Part of a small language model's weights.
Training: a variant of Adam for these matrices, 320M tokens, 9757 steps.
MLP neurons of a small language model. Each row is named by its layer, matrix (gate and up: input weights) and neuron, and shows model dimensions 64-127. Each number is 200 + 40 x the weight over its row's rms, rounded and kept within 0 to 999. A neuron's up and down rows have the sign that makes its largest values positive.
After each neuron's rows, "fires after" lists the tokens most often just before its 100 highest values on Wikipedia text that the model never trained on.

L8.gate71,146,168,204,100,206,166,228,231,222,232,116,180,149,187,184,231,120,169,174,213,159,186,118,267,188,174,273,212,213,151,191,198,121,282,215,254,211,106,282,234,176,269,215,264,181,227,177,150,213,272,256,203,212,187,183,180,229,223,255,221,158,257,205,223
L8.up71,153,237,227,191,215,243,220,190,252,279,177,187,258,192,217,155,232,227,173,198,207,167,189,165,289,106,112,231,202,289,132,227,215,217,175,196,248,228,178,226,245,209,255,256,100,185,215,245,165,194,158,249,238,247,202,240,190,214,157,221,163,194,185,143
fires after: " ", " |", "1", " in"

L9.gate65,286,245,226,212,232,272,187,177,190,153,246,138,210,237,175,224,184,206,113,243,214,159,186,122,193,184,215,190,212,222,153,201,176,201,168,171,259,173,229,239,167,191,154,134,271,173,216,229,277,237,178,147,206,230,221,210,260,174,240,224,246,210,226,248
L9.up65,233,217,208,163,239,283,207,170,199,179,149,173,162,272,229,203,210,254,116,255,249,212,139,224,172,194,190,269,217,169,166,205,240,171,207,202,206,243,127,143,195,257,144,165,177,230,211,233,166,199,142,205,199,259,212,131,198,260,207,223,162,222,203,265
fires after: "1", "2", " (", "6", "3", "4"

L5.gate495,200,170,210,112,180,181,240,217,285,183,189,223,273,184,240,166,204,239,259,197,138,254,221,202,210,176,194,119,173,119,154,172,154,199,129,170,225,148,177,291,234,166,154,190,213,183,196,206,200,130,169,204,214,162,151,164,217,197,167,231,256,171,176,213
L5.up495,170,170,247,237,235,196,259,229,178,141,224,213,176,181,278,228,212,205,209,226,196,131,225,264,219,226,236,108,233,155,239,180,173,284,221,180,169,176,208,189,235,245,184,186,195,174,227,275,155,171,184,225,123,177,206,116,206,218,200,136,182,176,211,154
fires after: " |"

L8.gate318,197,200,136,189,237,164,186,282,299,122,218,227,238,214,216,148,255,215,208,245,194,236,208,242,222,187,189,120,218,143,167,136,200,215,193,198,220,194,225,238,132,227,153,221,139,167,176,146,199,184,189,244,173,150,262,240,212,130,162,218,198,212,207,126
L8.up318,192,201,209,232,230,196,135,182,152,139,265,205,237,176,224,226,185,245,191,175,133,138,206,159,246,196,236,153,150,167,135,261,190,188,238,189,205,275,224,217,163,188,255,181,158,148,191,179,259,118,183,247,119,186,181,254,198,188,171,261,182,203,215,203
fires after: " |", "0", "4", ";", " Location"

L5.gate405,139,266,223,168,261,133,243,168,188,211,244,248,214,182,195,187,204,185,260,284,173,205,171,162,139,245,281,199,171,270,222,134,199,194,210,248,164,199,161,133,226,140,181,163,191,130,168,176,224,233,157,130,136,254,153,181,210,284,179,117,262,204,184,196
L5.up405,189,222,213,135,160,161,190,198,201,182,110,170,176,177,148,193,213,238,123,229,159,221,207,195,127,197,171,195,233,215,197,277,232,182,208,155,192,197,253,167,228,182,142,151,178,233,263,223,243,265,169,184,158,199,216,172,223,224,169,228,239,106,205,262
fires after: " ", "2", "1", " at", " the"

L5.gate419,245,191,247,190,227,175,224,222,172,178,218,161,218,229,181,181,219,286,214,218,247,131,180,201,237,304,238,160,200,162,231,241,230,267,211,247,185,187,165,216,234,204,185,158,240,230,265,166,273,227,195,238,204,119,197,201,199,162,202,219,128,200,250,235
L5.up419,230,208,191,155,173,119,163,311,192,222,190,245,144,267,183,216,245,200,180,163,170,246,194,166,212,208,248,222,159,243,89,252,168,202,222,148,220,219,293,212,180,194,227,206,202,144,164,187,253,174,170,219,200,218,202,212,211,135,209,207,209,123,191,185
fires after: "1", "2", "3", "0", "9"

L7.gate352,213,199,192,177,194,240,146,224,199,244,228,236,274,161,223,211,242,210,120,252,217,168,262,197,210,228,240,211,231,171,141,164,269,177,249,121,181,175,217,241,136,221,178,186,151,161,129,143,166,249,158,109,238,143,247,168,207,224,163,177,209,127,130,238
L7.up352,272,246,193,188,271,158,129,147,219,210,215,207,275,211,206,147,155,229,205,199,236,184,176,199,206,258,188,208,194,270,228,199,195,216,260,122,151,193,153,260,251,168,206,172,241,211,128,242,175,207,139,207,140,136,229,180,156,219,135,174,186,216,162,264
fires after: " —", " |", " ", " used", "–"

L7.gate588,190,190,229,172,187,195,214,205,219,168,219,176,170,288,205,125,259,250,201,220,148,195,198,191,238,139,259,250,269,162,125,236,143,206,191,214,277,215,272,201,229,248,240,224,170,150,203,166,238,260,211,213,218,218,180,240,217,151,224,188,165,137,270,203
L7.up588,208,137,252,217,177,226,300,259,206,266,226,170,181,140,217,205,201,236,164,218,234,276,243,207,168,149,223,178,171,206,169,175,260,195,179,155,189,216,177,170,240,246,184,209,169,146,200,169,205,283,174,303,327,227,214,159,245,247,220,156,222,190,171,206
fires after: " ", "1", "-", " late", " the", " early"

L9.gate441,245,170,213,173,143,144,212,191,186,167,186,217,294,201,228,169,135,200,145,251,197,272,240,186,218,237,210,263,233,188,210,201,185,188,166,205,233,217,290,216,231,229,141,219,228,163,186,225,183,258,173,205,168,274,194,188,160,217,256,214,107,209,211,196
L9.up441,215,220,187,139,156,173,205,155,223,230,197,224,208,270,163,220,207,163,197,138,148,196,198,152,213,137,307,201,175,161,202,151,180,244,228,207,227,224,221,177,189,246,232,189,167,224,139,159,155,216,272,194,192,188,166,242,203,159,211,202,157,193,164,143
fires after: " ", ",", "-"

L5.gate92,223,194,218,233,229,228,206,152,186,166,219,174,225,140,192,241,267,205,221,264,205,209,77,253,81,210,217,316,187,169,263,166,185,248,173,211,243,225,189,172,146,171,121,264,278,148,160,172,218,182,176,187,204,201,186,184,223,170,197,286,232,189,179,168
L5.up92,225,267,248,234,178,203,215,165,189,175,179,178,208,230,206,232,277,232,181,265,198,193,219,238,152,261,185,175,182,233,168,213,247,164,209,209,167,253,162,202,240,215,143,163,274,203,204,230,153,172,241,242,222,150,171,137,200,173,217,261,235,184,226,250
fires after: "2", "0", "1", "4", "9"

L8.gate757,122,158,200,183,211,191,230,178,206,166,252,180,225,149,154,209,211,266,240,195,174,171,284,244,155,174,180,258,187,180,167,243,147,246,186,207,207,200,193,252,252,234,219,234,162,118,207,155,181,238,223,197,245,187,143,171,198,173,211,198,190,155,172,236
L8.up757,208,218,249,181,186,113,200,188,234,166,241,178,164,184,193,213,141,157,240,225,161,194,261,212,160,172,167,185,225,219,194,149,155,256,211,100,236,185,199,195,297,236,251,179,195,133,180,184,208,258,256,223,213,170,182,158,228,231,215,228,173,160,150,187
fires after: "==", " c", " |", "Early", " politician", "Personal"

L5.gate611,204,133,155,223,238,224,194,149,223,168,173,148,241,261,218,254,237,218,194,231,192,199,149,126,191,208,243,203,170,171,210,155,152,158,217,253,266,133,257,277,210,168,189,215,232,191,247,220,202,154,177,143,150,239,191,161,186,196,209,278,191,318,202,181
L5.up611,177,181,258,248,234,242,187,201,168,180,191,256,270,233,232,219,204,251,178,203,204,191,154,300,139,205,239,180,155,201,156,216,224,157,152,187,214,282,205,157,201,233,160,237,262,143,195,200,128,198,175,209,124,245,249,163,214,213,143,161,190,142,161,242
fires after: " was", " is", "1", " (", "$", "0"

L7.gate716,159,178,191,173,185,204,216,174,200,151,151,227,156,223,191,196,196,234,187,223,293,182,244,267,201,270,278,300,245,246,144,206,219,184,157,155,196,226,222,137,167,262,219,182,201,211,297,153,182,241,173,265,185,189,145,170,287,146,216,209,224,201,165,195
L7.up716,216,132,245,157,157,215,150,300,252,186,198,145,176,181,222,244,279,234,266,167,204,185,222,195,148,197,163,224,277,233,208,207,158,240,196,133,254,176,232,152,191,140,159,228,144,121,217,279,206,221,262,222,151,193,232,185,169,169,277,182,265,219,214,239
fires after: " ", "2", "1", ".", ",", "°"

L7.gate523,207,153,165,167,208,166,255,304,232,262,214,217,190,200,177,277,230,139,206,201,212,175,157,221,213,172,179,198,289,148,273,116,162,201,137,212,262,224,203,285,198,117,125,195,153,209,212,156,278,184,225,209,167,212,173,254,226,199,228,233,277,181,214,171
L7.up523,121,178,188,231,215,237,153,238,193,126,218,211,276,168,238,250,197,118,301,223,131,184,216,274,173,101,204,141,196,140,248,217,243,202,202,160,211,227,159,279,209,228,149,231,226,267,220,194,192,158,196,140,262,189,175,145,229,215,255,216,291,169,178,180
fires after: "|", " |", " No"

L7.gate47,161,202,214,220,244,187,146,197,248,156,240,239,239,135,219,231,197,207,172,163,139,269,186,149,169,188,234,203,168,194,229,201,227,253,184,200,271,182,191,209,217,251,240,155,214,206,201,196,135,228,240,153,198,216,255,271,251,155,173,253,249,208,234,225
L7.up47,243,135,131,206,193,173,174,179,225,244,244,175,212,163,255,173,122,222,252,178,267,173,242,175,186,183,172,148,175,172,212,268,181,180,159,153,245,202,168,246,184,211,282,148,205,138,197,198,157,135,159,208,243,159,227,224,185,211,203,233,128,153,139,160
fires after: ")", " is", "9", ",", " was"

L5.gate709,258,157,205,202,228,223,207,256,254,124,124,190,186,276,217,179,209,167,212,157,195,248,142,170,171,225,254,192,211,189,263,170,195,237,176,249,252,230,234,178,210,214,187,236,132,127,237,230,209,205,190,291,171,182,212,270,199,181,212,192,246,140,198,138
L5.up709,256,207,222,292,212,154,202,158,259,164,203,143,163,166,254,269,199,145,227,266,144,196,198,130,160,166,192,213,222,270,164,244,209,219,194,200,240,215,201,145,188,217,206,121,142,252,132,152,240,249,179,171,166,162,185,280,202,208,217,288,217,138,165,194
fires after: ".", ",", ".\n\n", " The"

L5.gate502,186,179,305,173,249,170,161,195,142,190,224,138,230,185,141,229,243,240,162,186,148,197,119,222,175,271,244,293,269,189,255,227,154,243,241,238,254,167,230,160,202,163,145,137,165,162,178,217,161,223,241,198,182,239,205,239,201,252,160,209,204,281,140,257
L5.up502,167,187,211,186,188,159,121,271,209,209,223,241,297,125,247,166,127,206,257,137,242,205,209,198,258,240,206,255,219,177,204,189,164,182,248,203,225,253,170,254,114,214,244,205,215,171,158,245,181,232,272,152,168,222,205,147,187,99,188,165,230,155,233,211
fires after: " ", "\n", "0", " ESPN", "-", "^{"

L5.gate141,218,133,80,195,199,174,164,114,295,126,154,161,208,197,241,158,146,181,242,224,216,161,141,132,171,121,175,304,271,168,203,193,149,192,214,208,305,182,176,245,196,140,205,206,191,198,182,214,256,187,171,241,230,247,199,162,222,250,174,216,181,195,183,210
L5.up141,229,137,123,194,302,226,220,193,205,223,263,243,226,226,202,167,169,156,166,147,185,210,202,253,226,158,230,210,214,146,215,201,215,212,276,188,262,234,190,162,189,268,201,219,267,151,220,146,187,191,212,208,228,252,174,135,213,221,271,163,192,165,197,244
fires after: "0", "1", " ", "5", "2"

L9.gate147,283,137,263,221,189,232,271,181,245,193,211,251,203,141,206,245,220,213,186,184,257,304,221,230,164,235,207,290,164,174,194,160,230,201,228,145,233,228,209,219,196,218,136,161,206,164,225,256,183,171,225,263,168,219,225,229,202,201,185,145,238,279,120,164
L9.up147,197,188,182,234,234,219,225,135,235,110,227,187,173,188,204,157,221,207,184,221,278,181,271,221,212,161,161,266,202,149,144,208,189,268,174,154,235,171,118,181,194,184,147,151,211,212,208,258,209,231,242,170,119,151,182,208,203,196,192,258,164,185,215,240
fires after: "0", "5", "4", "2", "8", "1"

L9.gate490,175,154,182,118,271,129,217,144,248,204,158,268,220,189,213,203,210,207,178,212,230,143,274,194,151,208,221,245,185,272,199,184,199,227,272,194,217,225,232,259,112,115,132,214,187,143,133,210,204,141,167,221,142,250,170,265,184,168,192,178,129,222,189,248
L9.up490,141,117,199,164,227,220,263,100,279,103,207,186,187,213,145,201,257,216,158,177,160,154,231,139,237,158,164,223,249,224,164,208,241,239,240,226,221,218,226,232,179,238,212,172,94,268,283,115,216,217,139,178,226,218,167,225,244,195,221,244,182,211,207,276
fires after: " ", "1", "3", "2", "–"

L8.gate60,209,204,241,193,236,186,167,252,178,184,143,168,275,287,186,207,181,287,147,241,210,262,181,242,244,220,230,215,201,204,155,204,157,155,199,220,205,162,214,225,197,158,262,204,158,133,217,145,185,235,185,261,259,152,173,185,255,167,160,227,177,176,226,175
L8.up60,204,218,137,224,225,216,195,253,201,195,127,226,219,171,224,183,182,197,160,224,207,163,204,93,222,243,237,308,176,235,159,149,205,189,273,114,170,172,222,188,195,127,152,170,173,236,131,224,201,206,189,246,234,119,242,161,106,248,160,200,160,156,247,216
fires after: " |", "0", "2", " ", " ?", "on"

L5.gate612,174,251,217,128,210,134,193,190,184,194,227,197,201,141,214,184,191,260,225,201,192,164,188,168,266,263,335,212,181,169,236,202,153,145,253,202,203,178,234,239,211,262,209,141,98,166,138,258,281,220,206,80,222,192,176,170,167,196,195,286,167,222,265,208
L5.up612,250,227,195,163,176,205,235,241,221,177,233,160,279,143,178,176,167,142,192,153,244,203,208,158,233,160,181,226,265,211,200,241,168,201,215,221,210,189,270,261,191,184,153,182,225,243,224,200,203,190,225,180,237,201,222,185,167,310,200,225,248,233,283,245
fires after: "9", " ", " (", "–", "-", "°"

L8.gate123,253,137,138,154,183,223,173,166,169,179,224,130,222,229,237,260,218,194,204,198,138,176,203,242,277,278,205,183,190,227,145,134,175,230,199,173,235,219,215,180,209,161,147,210,159,157,222,223,223,219,278,211,226,202,236,211,212,156,161,159,236,227,230,219
L8.up123,162,250,179,245,230,266,225,223,211,219,168,245,154,251,232,175,237,152,202,166,201,158,232,221,195,222,176,213,261,238,203,164,194,211,262,155,291,173,176,130,232,257,237,272,172,242,189,177,88,111,187,224,170,211,220,178,221,168,232,214,150,195,262,145
fires after: " |", " ", ";"

L8.gate534,222,239,198,208,181,225,218,231,171,121,241,207,217,246,204,180,191,172,206,204,158,193,171,135,315,218,206,175,204,127,158,212,195,220,238,168,250,206,212,277,133,118,166,208,230,180,193,137,232,193,178,216,264,152,224,233,164,197,177,178,120,236,273,148
L8.up534,232,238,150,194,227,223,190,196,149,152,153,257,268,203,124,178,160,233,192,255,182,225,207,101,289,200,192,205,126,275,168,142,241,120,211,219,134,146,170,217,251,166,168,234,155,196,151,199,160,220,222,198,226,161,231,180,176,171,183,268,191,162,205,214
fires after: " |", " ", " Tamil", " Honda", "on"

L9.gate572,196,172,191,169,195,219,167,205,239,254,210,162,283,243,208,245,202,244,305,123,245,110,190,236,133,171,250,175,207,149,206,243,156,185,212,246,253,186,237,196,228,162,179,142,208,228,209,245,217,223,234,191,141,227,195,174,149,146,212,257,191,190,197,186
L9.up572,200,197,244,194,165,173,185,214,211,212,167,189,227,197,195,235,85,285,175,206,178,186,207,209,168,193,230,237,206,198,137,239,196,179,190,190,241,230,187,247,186,226,207,182,153,146,138,211,245,229,171,237,193,232,218,263,223,260,204,204,140,223,203,233
fires after: "1", " ", "==", " ("

L8.gate591,155,268,234,216,274,163,147,166,175,164,173,227,182,243,262,121,158,230,239,265,181,194,143,161,296,223,176,215,219,202,165,217,187,271,199,222,242,188,209,191,156,184,181,149,174,176,217,173,215,184,211,199,134,133,206,207,231,136,211,155,177,223,177,216
L8.up591,162,184,170,255,273,253,230,126,218,166,228,215,195,263,176,201,182,200,131,179,134,209,233,95,236,243,161,173,193,217,205,186,241,205,261,134,237,224,187,225,155,120,219,186,103,229,207,207,200,216,186,223,189,263,217,191,157,159,160,181,186,206,203,216
fires after: " |", " Small", "%", " ", ".", ";"

L8.gate322,227,196,143,186,257,120,183,227,212,242,154,235,229,190,252,164,204,260,180,292,235,130,207,208,276,267,235,184,204,167,263,213,126,199,204,272,198,163,139,178,186,241,160,196,205,191,224,180,227,219,218,217,234,229,117,189,193,260,275,348,168,167,221,292
L8.up322,187,267,190,197,199,133,225,135,161,242,174,135,166,211,168,196,236,240,209,201,264,203,228,178,249,236,257,201,183,231,218,201,164,210,241,196,144,160,260,198,245,148,149,245,195,206,175,210,214,207,223,181,190,206,155,141,185,270,166,198,230,182,193,228
fires after: " on", " ", " On", "1", "On", " in"

L8.gate369,229,157,208,189,184,179,188,194,210,185,175,249,214,306,163,202,230,214,157,181,204,243,265,135,157,166,244,231,191,260,265,194,222,197,239,223,296,162,197,211,197,192,212,251,205,227,213,130,192,190,212,141,182,277,177,248,187,203,233,286,143,181,238,256
L8.up369,184,220,236,172,150,150,137,140,124,244,145,182,150,168,203,244,200,304,172,233,224,238,168,237,188,164,192,195,219,144,234,225,251,228,248,171,193,208,229,229,216,201,219,206,214,180,157,206,191,255,144,184,271,238,187,182,190,168,237,226,171,153,176,147
fires after: " is", ")", " was", "|", ","

L9.gate672,143,144,178,176,151,226,265,257,164,184,144,223,202,248,234,274,241,210,276,225,213,234,153,260,172,183,223,280,220,209,195,138,212,216,221,187,204,204,188,227,246,230,188,314,227,162,235,180,153,208,189,185,232,213,199,217,255,225,183,248,185,223,137,139
L9.up672,176,262,127,233,135,202,209,238,154,217,173,188,177,232,163,182,197,268,180,260,187,201,187,154,151,263,223,180,210,200,138,133,117,178,210,228,173,206,185,207,216,200,196,174,191,170,183,197,226,196,119,273,206,181,167,179,183,220,159,243,219,220,262,217
fires after: "1", "2", ".", " ", " in"

L5.gate348,158,165,155,210,161,176,169,185,264,160,179,208,234,155,225,231,223,214,178,175,121,244,215,133,195,236,156,223,132,203,180,167,141,257,285,194,216,153,137,244,220,217,187,102,290,209,240,136,158,208,226,246,206,186,204,246,277,258,237,211,222,238,286,187
L5.up348,227,193,212,213,224,166,189,288,275,163,246,183,165,196,264,160,198,199,160,208,227,207,224,208,189,236,233,198,208,204,152,176,257,260,172,221,235,230,136,246,239,183,202,182,242,172,189,158,225,210,164,170,176,226,139,196,232,172,130,154,228,160,194,161
fires after: "0", " and", "|", ")", " to", "9"

L8.gate747,160,201,157,227,264,193,150,242,184,218,267,285,197,184,217,167,258,240,265,230,181,193,192,205,217,229,235,177,199,192,157,233,166,180,254,114,229,135,213,197,178,166,216,216,131,160,277,206,154,211,195,280,228,238,207,227,192,184,208,160,140,183,185,182
L8.up747,251,187,234,207,232,213,210,131,235,159,261,146,192,221,185,170,248,175,212,221,176,160,206,243,237,230,111,254,312,180,229,201,268,233,190,162,189,208,136,240,223,188,112,122,190,192,210,203,159,170,222,221,137,265,265,228,222,265,158,213,194,190,280,207
fires after: " |", "1", " ", " population", ";"

L10.gate568,231,194,192,187,87,242,191,144,268,177,141,140,228,218,227,268,239,168,167,245,254,180,133,241,207,201,189,229,204,165,237,208,154,247,232,201,246,152,210,164,237,156,199,145,128,146,222,177,197,123,169,268,156,185,230,209,267,147,237,207,293,250,149,263
L10.up568,217,212,198,234,263,153,224,141,255,197,246,185,232,191,160,108,205,194,200,236,247,239,176,170,240,228,211,194,213,208,210,129,261,274,173,184,244,160,251,166,197,187,273,246,230,244,223,198,209,234,180,144,196,192,215,170,257,242,159,202,205,183,178,208
fires after: "–", "1", "0", " ", " (", "3"

L2.gate642,308,119,110,162,246,199,141,187,189,109,198,159,187,221,259,172,205,231,185,209,219,163,205,238,231,246,148,161,175,145,237,197,217,165,178,239,203,257,178,156,191,180,148,245,219,193,230,184,242,168,212,182,199,203,207,163,149,218,181,192,193,185,230,167
L2.up642,253,230,214,227,194,131,231,148,155,142,228,211,233,253,191,262,241,204,135,196,131,228,183,221,177,176,154,237,165,227,153,171,211,220,253,199,227,184,231,183,252,233,278,203,135,205,153,151,205,175,244,195,268,194,196,208,193,186,148,191,201,195,240,185
fires after: " ", "1"

L9.gate761,212,187,222,136,223,224,178,233,164,147,213,89,233,197,247,227,206,200,199,225,234,191,176,194,157,159,201,143,244,180,208,199,152,195,135,226,162,245,263,221,260,217,249,164,215,231,253,130,193,182,220,289,228,153,235,201,227,237,173,173,99,177,164,197
L9.up761,209,235,221,163,99,159,263,246,176,175,273,101,175,199,183,234,212,255,199,221,194,227,210,216,227,207,162,272,213,240,210,166,184,206,195,220,199,225,232,250,203,276,255,139,225,215,217,190,235,165,243,234,197,242,186,215,170,240,159,164,181,194,186,242
fires after: " "

L7.gate594,188,168,228,161,197,222,158,122,244,188,201,134,191,207,173,255,220,148,155,193,235,173,199,228,167,273,168,187,231,182,161,236,213,225,188,192,199,197,154,165,172,291,145,124,260,104,254,239,236,234,276,155,182,164,194,211,267,223,228,237,253,162,282,206
L7.up594,190,221,336,206,256,181,175,211,226,142,249,167,263,158,208,200,192,184,124,235,224,213,219,192,186,174,212,264,229,205,239,230,238,191,215,133,225,185,190,174,218,208,198,190,155,210,148,180,171,163,192,201,160,193,169,230,249,258,194,189,225,216,104,226
fires after: "–"

L5.gate237,203,204,225,172,191,189,192,191,207,196,188,202,227,213,183,180,175,183,142,295,287,206,191,117,246,168,240,206,226,177,176,275,207,251,180,193,190,190,281,176,198,186,240,152,200,143,214,162,197,246,213,164,221,203,190,186,222,203,180,167,251,237,233,181
L5.up237,214,262,148,293,238,185,225,186,137,136,228,290,191,203,162,260,171,157,117,164,261,195,259,172,197,178,249,246,210,170,301,224,210,212,272,150,185,196,167,199,231,275,163,219,238,208,171,154,248,188,238,154,237,173,184,107,220,256,183,190,198,248,286,237
fires after: "1", "2", " ", "6", "5", "0"

L5.gate469,241,206,293,273,202,242,230,163,147,133,161,192,284,208,180,268,203,261,151,179,115,206,201,128,207,191,197,201,240,243,205,133,113,211,217,221,181,189,117,107,244,239,194,249,148,195,201,239,205,180,209,156,219,217,182,204,171,225,218,208,225,203,194,231
L5.up469,204,189,175,180,132,226,130,146,144,235,187,149,220,193,253,212,201,242,162,235,184,211,172,153,238,203,143,185,210,243,232,154,109,268,189,223,147,193,208,186,251,171,192,202,201,215,213,216,186,191,166,162,259,233,154,205,186,190,237,243,185,202,242,277
fires after: " ", "-", "1", " GP"

L8.gate434,201,193,148,210,233,125,219,201,116,188,181,242,247,200,225,192,131,258,227,177,106,203,165,233,168,194,296,246,215,122,253,268,114,230,235,265,127,175,252,266,279,242,178,203,219,154,159,227,187,218,306,201,152,235,123,188,258,202,319,222,185,275,218,251
L8.up434,246,147,209,165,191,190,233,164,262,220,181,140,272,191,182,209,156,193,230,169,170,282,268,182,266,197,181,125,230,188,167,134,209,265,262,232,245,272,263,169,184,146,171,175,103,218,251,229,208,216,178,176,190,250,222,170,164,116,225,245,192,212,150,238
fires after: " "

L5.gate488,149,164,195,242,166,219,265,257,220,133,133,251,252,185,215,245,213,195,180,168,195,225,209,187,188,184,235,158,199,174,172,230,184,232,124,130,201,186,147,197,231,225,104,189,178,251,191,218,194,208,149,193,191,154,154,189,132,207,169,178,228,215,264,162
L5.up488,210,186,215,201,281,81,211,272,206,225,173,174,183,205,200,195,221,101,231,164,162,157,210,273,225,252,260,143,169,168,184,174,174,213,229,250,196,274,291,175,167,199,203,258,220,130,171,229,201,215,119,176,166,206,197,231,159,155,196,232,200,237,162,197
fires after: " |", " Men"

L8.gate49,188,153,255,174,238,251,175,181,191,219,170,117,123,227,180,165,195,218,127,236,205,273,121,260,174,156,221,291,306,180,167,163,135,173,265,219,243,196,248,229,234,194,153,142,161,167,213,159,198,332,221,180,216,229,227,155,198,144,122,224,197,227,195,157
L8.up49,229,198,317,112,193,262,193,227,285,196,159,201,233,219,268,250,242,270,198,260,155,165,197,195,167,194,155,178,241,196,241,237,208,178,201,139,230,147,212,252,213,161,153,254,201,228,218,164,157,261,258,220,216,162,211,156,217,164,248,246,218,269,154,171
fires after: "1", "2", " his"

L5.gate583,202,155,176,173,197,278,231,224,215,153,185,198,144,266,225,222,106,219,211,242,297,170,182,175,151,201,231,200,252,221,164,194,240,279,185,239,187,233,243,202,259,240,229,228,194,199,187,155,198,177,178,235,208,216,200,221,243,219,267,188,173,169,156,246
L5.up583,229,221,191,217,197,145,229,174,174,171,221,223,199,160,215,235,157,155,184,204,135,219,188,170,181,144,164,210,180,195,226,252,145,151,199,181,255,195,229,141,155,193,160,173,146,199,256,223,150,237,231,144,187,204,190,201,188,233,132,241,185,234,211,195
fires after: ".", ".\n\n", "==\n"

L9.gate359,210,145,175,126,212,236,224,207,190,152,221,251,198,205,198,212,261,245,202,208,176,250,246,234,231,235,213,130,204,188,223,190,168,132,253,208,286,296,190,157,210,260,140,249,252,209,207,123,232,202,239,165,307,232,238,262,203,180,245,109,231,208,185,199
L9.up359,249,234,94,142,214,222,228,169,213,199,168,155,237,221,223,195,169,199,184,230,234,258,230,199,160,178,184,175,218,209,138,171,220,222,193,187,246,173,209,195,259,215,173,226,239,292,193,179,171,226,158,256,267,124,234,213,245,205,157,150,289,171,168,243
fires after: "–", "9", "|", " "

L9.gate328,212,256,213,185,150,224,287,208,201,176,201,159,231,207,241,192,220,283,234,184,197,209,256,185,192,179,284,214,246,217,150,163,268,226,236,190,187,208,133,198,192,204,153,231,110,165,239,188,229,152,207,175,255,224,237,299,270,210,235,199,240,243,158,179
L9.up328,171,218,173,209,139,170,137,159,197,195,186,188,196,237,222,274,145,238,144,174,133,185,169,230,227,205,195,159,244,204,185,206,187,272,261,233,242,232,180,183,139,184,212,140,183,191,267,138,217,234,202,242,250,177,135,228,202,241,230,221,193,210,237,190
fires after: "1", ".\n\n", " |\n\n", "2", "\n", " "

L7.gate247,171,143,225,209,172,210,292,156,185,166,216,165,139,144,200,240,207,239,212,244,204,280,257,295,200,194,154,247,149,262,218,141,201,274,263,260,236,146,242,186,196,191,88,176,139,80,194,186,218,243,217,199,231,184,209,203,207,232,264,164,140,266,127,259
L7.up247,234,149,133,230,198,268,248,155,177,226,158,192,157,233,122,229,203,253,171,203,213,222,103,191,255,228,256,140,151,195,232,180,160,197,195,184,190,148,173,153,247,256,157,143,185,239,212,171,161,228,196,245,209,279,117,185,162,214,209,169,200,234,230,273
fires after: "1", "2", "3"

L10.gate276,151,249,167,188,199,155,199,233,239,216,112,266,310,171,191,192,252,184,231,192,251,181,204,222,226,253,217,180,184,194,235,194,254,247,280,264,206,106,214,166,133,159,195,160,171,155,245,197,181,177,237,197,193,170,204,151,298,200,248,149,169,220,208,282
L10.up276,252,108,185,207,196,188,264,115,227,171,256,209,154,254,227,292,222,236,192,197,220,229,202,208,191,222,181,249,181,215,195,247,208,258,169,212,216,153,195,168,210,144,206,209,229,279,229,229,240,231,200,270,216,193,181,151,168,220,225,156,242,257,201,164
fires after: "0", " ", "–", "1", "9"